MLP neurons of a small language model. Each row is named by its layer, matrix (gate and up: input weights) and neuron, and shows model dimensions 0-159. Each number is 128 + 32 x the weight over its row's rms, rounded and kept within 0 to 255. Numbers have three digits each. A neuron's up and down rows have the sign that makes its largest values positive.
After each neuron's rows, "fires on" lists the tokens most often at its 100 highest values on Wikipedia text that the model never trained on.

L5.gate15:102127135093191104170091094125184127116114112116127084145077105149151081117067173124081096173126166084141098137073133167117176132158113140166132148166105162127132107137103104140141138099166088095107154111104126158165139149106155155181144083133145147109110124054098091118138067125174057114158109126080104154158106076060148117126103059101106159085115117172095125098117125079102138108081105132133117109159205106155129067141094106119108121182094105159065177193164164142118156124080098
L5.up15:043126125130095161169151119119074116134120137137099147106080142123047146082135140120133134152126082124161116115091134109135129164058147137113147194105162133156142070084099105126160071071110099121098195127131144102115143140129126184133123164146135169121187160136121079131161174122141125146097108133124126137090114154155159162143094072186118117118115186083128115146167064206089130143154181091173110161109181142113132036110195157106104156134138074143162153155166141143142117115132196
fires on: " and", ",", "/"

L5.gate378:134162084104087088125124126119145161095117118128115168158110126201124107099138079179123160145158123151129108164176109060116076128167087086136145089165111134149130141139099099133111154089084107180089104174156130177035176111143135145070177131130131164035120143092118158196159157166114175122119125081145119135159125127077103155109166149118112107106090111114118058124099190149133123167116127141148085176069128148202153091172144123102169167180109150154097108134152099114151173108094126
L5.up378:074159176184145134120143111138094144151111129094134170149140089140154083154125097181121140130137099088205139125135104122137115119185102046120135099089139098073132155128128182104096068146184155169146097143172086137091139159193113089077126132109138161138158099109183112098105112098068081120128122109119135129168120134137152099124082120077055167142123117090129134093169131147147099064181126165199120164178127076070116068104198130102142143112136126134100109103126142111103177098069120
fires on: ".", " was", " is", " were", " began"

L5.gate390:083121155161093130106216119105105153112165144169146195168128144114112110077124113134186128107136139097153192115114194103121112070187135102153152110211162138099090138159126169174081106085070147127124118144144106189092090102135152158152121184143159135140126103117098173175169165133126098130131107066144159148075091128134127162120178113174151149121103192116096115111142125085142106125134129121142065143155098080104102158073120132090112103131131119068136112065084142059170092110094115
L5.up390:075135101106118094090128116159235140091136113106102146050073142115132137124123130150107144122070113122142162110121152097133126095174092151134130115148118148150094117150193129126167139148101153203135159084155117089112149106138087065136139107151123097110093085145155125071182130170159137156141117104184162146051098080032118175186178110121111161134161110106099114156108109120103193118098153115131139096118134176128115113184108115172216131099141123164141175106155140152131078153121152
fires on: ".", " that", " been", " this", "aps"

L8.gate319:116136164202096121142199144059134152108123117140150134144122160108125131091153137173145174113072150159100165160089107143107085113089152107094101186093175166065124133147130152129127168129090167104113133117126117107129132167116174160144127126093109183154132114160198144176079171145129121102151127122096071152133120154093145146140119097200070174204095144100055078113141136068100132112163189157085095164174112098081149122154131116120152166103124149124179174171096142100138102064157130
L8.up319:128155073148043135097089157120114112094127159086141157113150127116130150071166149126058161203062168107063063144129190094152126119223146130156142085138135159112099100170149171073095065102108117135079122136129170151059137149168144184108151122173119139106163129153158125139121172146117186087146133101088136130129159137125130096171135101155167101102159118136115188079153151128115187099152129119116107147156159137129114160108188104063151117175157091152124104128115103128126174137137106
fires on: " sh", " sc", " Act", " |\n\n", " Sh", "\n\n"

L8.gate262:170129158166141096125094128155132132107156096141202154113108118175163121127180076117058007129139103164093148055106109151095075092094102146133114140150162111169159082094124112139141137085145118098136138162090131156120073126113108124121138168116130140134125116151135152127188096101110112108153101130171102058094106170123121135138150109101094178117124099089152175071131082075148143044152072136108143179091122137095140097108151141119072135150149202062177134092134100108120094113162120
L8.up262:160124130138131148103158163156134153114119124113111177171107151102112151141067111080210127127111156094137089121146117075203126098154139109146142106159191159102136185149119108105142148182119086112125117123110142065092129108148145149124177162096156109084095071140141189175195122100108197094094139115191121095112088094113134121072151088089181134142112106117141116170160083151186099157177161115153083101134098094133167147119108167151176118169078088077153137144128129168102080076184128
fires on: "\"", ")", ".", ".)"

L5.gate260:106161152090122124120125149124171143143142144135124132150056126119126179071092106079168123138108186134128107118149143113100234158102146094166094130148095136130117100139220102189101133063156128100041118137124071125142152154153072144053126093159116110139108135157153167136129150141154128162166128182142139179129128084099159150112137143118099048126125146112151114112160090166100050170086071129050078139147157129121099091142082134129106126132168143128094123145153163150167108105099162
L5.up260:039123153125105111076069147116110133133162137128074151118147103144141183176113096127171166091173091107095135194143134134183152097145119087141132140072094160154115118191158096134163048142082157094101159097192093128110106111140157107125143104112124069089092176150147140142074133164133120174080085167148132084177164127105157070144115167112130110105157108071072078163160143146094088196096146113150116112134120144157130111141146147120149088130103129090106114112110159156071182070129129
fires on: ",", " /", ".", " –"

L6.gate233:115105094150122080161194112122128189129136073129098100105164093168216122140158114134107144118147137094098115149181110154185160126095171152177109095098145120159030159153059108114100083081106097136139112151134101157123118132131155114119137123131137173135144136078099070100142148081087150179158071123144078130066156155110159093153116143142133136111112158108134174124092051175142097147133125144128158082149114077116125108132162157043118167117140102132162101190116113165134076165187136
L6.up233:135129133120142141093137093148112099117128110102058180148090017081115129124075097162118149122154083094103122145116109090122112167151139085204101158166136171121128120132168087114095142067078104139184137136160100123068132124131153170128119140115156135182113055183131130181115106083071117143123154109130128078142136094079092155087178147086104120149135128093106057180161077144113126092157172126160102149149115087108071154121163121054170113116154119097118130128105100112137172174178131
fires on: " ", ".", "us", "25", "11"

L8.gate152:097089111115125123139139166089075100140149087094192139141122073103101102225076076180106133111151061126167124099143165084155161155156200169155105153122089126120102112163134110114079131164150135108155122114129202134110102087130113115125107150097228110146175117099164100167177108149129115084075100095142068095082152101168144114165093116117140170168110101113053131126099089134133078128152114124162129112145142128089125130179116122179174150123107090142170097166152155107170114104137104
L8.up152:158109068119063174097040111082154177122154140118192125102173126158126114103098189131084141157097190141153159120115132117146090137118105130187104158133125129146136181179075105109145154099064135121155152087151132122151087108127127084097133108133131187196115125047133142107122124108081141070111099142124139097095113132075169120149133054069087139156156123140138101092073161106090108138084090134117161156096154090107093134111139107119103149119122126055094184152106148083122123114126063
fires on: " h", " s"

L6.gate229:115143169157143104107145122113121157122092093144122108142126104176128111137125071083137104114165047159101199125119183181100090148168138084115140076183154157094131160138119105112124157186150098144143143166080149136135168083119090143106108129181140174102111143116085090151161189122103170160125184091127097142124131179103137140111160121093166125129082102120104095149064124099223104121065165099170113084197118120114167170168108175123154175166147150080202125156129097123097157149135140
L6.up229:156156129146132172128071155136149082098102113077094092123164096158129137086111130151126161142105099107076114130113163110117054148091152056144151089141151092163081167142140172100200111123108193130131128138163094123043118101162112129173141157133132200074148129103157071147097152114166119148105147073117113142124118069153151118119126104132124100126148152181086090123151120079194107130136105131145094153155111160210172044116098132158119121142145098107148077147139131129042179111121093
fires on: "2", " we", " he", " co", "we", "co"

L8.gate20:124135139094107109086112123168083128135134113081116073123144072180141140155095109145096113136129141110178097100074067104111103135153074128072115128147095154164085135112151136167133155144134086120102167182072108129178142120126078120128102113169120172111131100165143092151194136125139086154214133192069078085079110103124133163115137112097148172189156131178104131092125094117156164089129082162136050198135156163153058128142156131093112185122150122124151130177131137172183101143096148
L8.up20:108116080157094111145110126114120142078095085158108132117142076078072146155115165161081140132093055066136077104091149135114175190162085169190110140190121155123140109138163107144105098127152090152121083116118090143189125112133111168112106168128130141155186070133111109142114120178164143117140139133082168197074103168075145159072143160164157112176136122172156115146134119079112166130116150091131154075073180124128177152137059146105099149138157089138154175141114127181136083138176111
fires on: ",", " and"

L5.gate26:072108099092169093134105143226108158133176153126117146103172087126189102061148138158134087091126165168158126174173078166110116091124116153144151157131133120170120124099122234107122090091156101105148145079150162168155089162108164127177119127156140147125150157100137169126222093087146102121114107100139127094170127127094154126112150101140099072096088110108171182117098155152094144122122168155092141145135168093089141058137096122164193124114109167144119110123083202124126109159135120
L5.up26:128142098082109160079161124136099153163126108168047126113156106112104124119084119141111108080123098116143077097106115163176173162158121163162135111094133111182132085187156148108161161167099094141138096153070109116077119120144069141152159160133171121147133110135133018131132155132108133102128161118164121047067084092125140165138098124144120146145118091126140149141136065103143096138089174142147143122193206144124084091113128111120185133183132122199104185160119108090101136054148102
fires on: " ", " in", ".", " December"

L5.gate337:140105114160171122125083116135104110105136118095130137097157124141182106153156100099159086098110145121173104131170118081164128143157142117090127104147047147161163079199104101125086152131166159102114053134176141200096158109100138065131111169128195102173074126145158135119181129171089151156076152114151175088174178142136158102109100094136041137140133095136153132099120123147156152107076158130184114166130125107082134062137111082135110116146069166131137105136190103115143111119100050
L5.up337:113110125128076191144095180117110130090126117063070131107209062146148125048199166179187130158152064136110149139115112110147164137103071127128085106114171093136139133114152113161164170143097128087117101113140108099147127131137136049123139150175098161099094142133129151111157112155121112113155110143129097113135179151168208164163187147107175120165132088088190118117147133141121132114111104077107143088159113143124173096134049093081132177115110145164149120094119107126085111160177168
fires on: " b", " s", " ", " c", " building"

L3.gate424:125163127114105152077122079169166165138157095128201175149132098145130131150135142157111084151104143129211141146063098076156138179140135129173164110114065131098101119081107155148125117131084089108147178145124113146157162146092131172109137084100082178131132058169133098088090120169097061131168140137138156147127133131092076080124169133107142088214058130085105116101116170168170108127196099158090115140118142116139132114202156097072094109173135123104101119076084112133130113124136110
L3.up424:149129115150138139106130059103076180097137101119141151106111134125106122113111196080083073165170124107182130119087153129128150113087117140206144062090137118149094139122092101120174115105131147071132159117169174105029131112061131180118172120142144150110164107134104078129147119158111052124145186108146127147152125192127100139116108179126117171146120113177118144157165149133093134123181128139143129125090141048144125129224126115057104161118132151124147174169150104141149160162173171
fires on: " and", "ice", " My", "'s", "iction", ";"

L3.gate167:095124166148137127182091150100063119106126116054148130198108073104178098143105124137128135145096105110133162106187140093171132125123106132123139224167181127148111168147153107101147193129188116140151110109147189118169122105108109110073116114113140126176166131159169085107098156110064177171116100128086142173125099089155124156151102158166154186124153137154105108169071142130142151167114046162060135101153173111123129131168149122121151119207099097150119131130096149114103113079074112
L3.up167:164160176149166094123107192092053105127149126104185099101081076129149107138096106126164091156108072095136114102147108111121138142076096149112145147122140156150093099193142118098164104196091096070079149117111199120175148136151104159162122146062129168173125110148149159158111133116102224082112113171127124177105097161098150104113137089130130125158176118166145130148112088126165111138109035158085099096144133070159139106181114135081149112129083111154150130135135151174108165121107181
fires on: "|", "ic", "20", "ch", "10"

L5.gate71:181201154127095159132090169098109184123114190087108083146136117116120162090105074085093156157062115090150185161115146139178118144177089085137111167128184125105145137122124131146106131020155127160119117129163147127161131120127116108137132120083078141111133072070168112088121138194126143062036131119116158146125108196135128086139133153157107112119100104145130130109104096170125072122126156139068134134164139098119147136098136099136114097114146177147134183169142117140054103065154153
L5.up71:085120162158076101109127068109140188137111171061123150086152124156118082131137123152123150152147103166112123127109182130126142122099107137121077088179172097076118166088144094099163147199140131144147139092119136066121139144121059202142086152101116140162153146146149173124103073093134105101141155155210114068170111120148119129148113182127145167128153155126122217107080142105111170122130115129163130145195115180184188147133116145094178125157088133174132125122058129096128157113101075
fires on: " sh", " sc", "sh", "r", "g", " gr"

L5.gate439:161081160137139108112150112133092158130140150109170165135168140102141178096101116117097110071125170152154148092151156145171120169089113117155091139116105163117119080098115101120053107130108114083155088091118154116082173101166063133146094155127117028147150164123156139139118128104096133133131181093076192117115079084139175100128172137168049157082105080106072157107167087099095218155082140138110169190125150125115128128138089106179100109120113121153127119159118096065077098140115124
L5.up439:125117142127162119093092113089185104131167137133080117134135113102118164171089166154119094169111084186117148132122076116115127113174135155143125104126111201127144164085151146100088104174147167116083136094173132086102139065128121111189105110146108131193091110135143144172176168175073200139114099095159131095108157123132128167128135158109120107144092184170103161129127083114158063108116226124123078147097131167126058100152073138108099113108132135106154145067140210151112081121076119
fires on: " this", " This", " no", " each", " that"

L3.gate378:150190089196121124176118108139101075156164082162125160184107095144177060172171132133090123131095157164131084108179124129161153117090032127128130152140094116147154143130103103120095111144113128097164119160108092136120113105105136156152155144082118092116119165117143148138088175168144068154113150140148129106077140202134160134176154109152149141176182158103123109120124086162109159105105067136176113059066118109082158133120190177078096131107127109115148180113140080120071066101128110
L3.up378:123131083134157105128102173173119106164151121125147157120143132083132116144101086119078159155121119102097125151141136209159138091076093086092113137114050130176131145094122142112144093192117154131194078158100106159162118094094154136170115151102105144111181153088179131106100133149162114096089135090132156128110099200145134170133187065103180178180119114115127137190106098117101095159091103108106108097125113070107180101193116172105111178137146115132187158160149106099054087124161175
fires on: " series", " Series", " production", " season", " edition"

L6.gate118:166127118176133107084155183105157122112146133138168167118142089117131079157100147100126138135079197121112087130176162128121131141099087115093167138150159154159169144129088153137147094162103113080144096110125136126125056106093100076129091123129145124083119145139122069148181137151087164116069108087137096105117088157132238107127136113102136128189133153124116121101150153084113095107100068129132114139132078042154095152058167160098145079067124111078163106118077177173163064103114111
L6.up118:099108149104104167078134086160074060158137132145114129150114204168167143115135158187098162094122124063135118120216131106179105074170115118137141093114079135127129147132116078154129181140172137182147116115118087121143136126110166111068132147095098120125163128149133143150130120078102172161157104135158119101164109143130094075124085092118148079174116182093106139098129082089097068093128138176116192076127139084153139143134126135186157164138126149135157131086099090168140123025148078
fires on: "\"", "."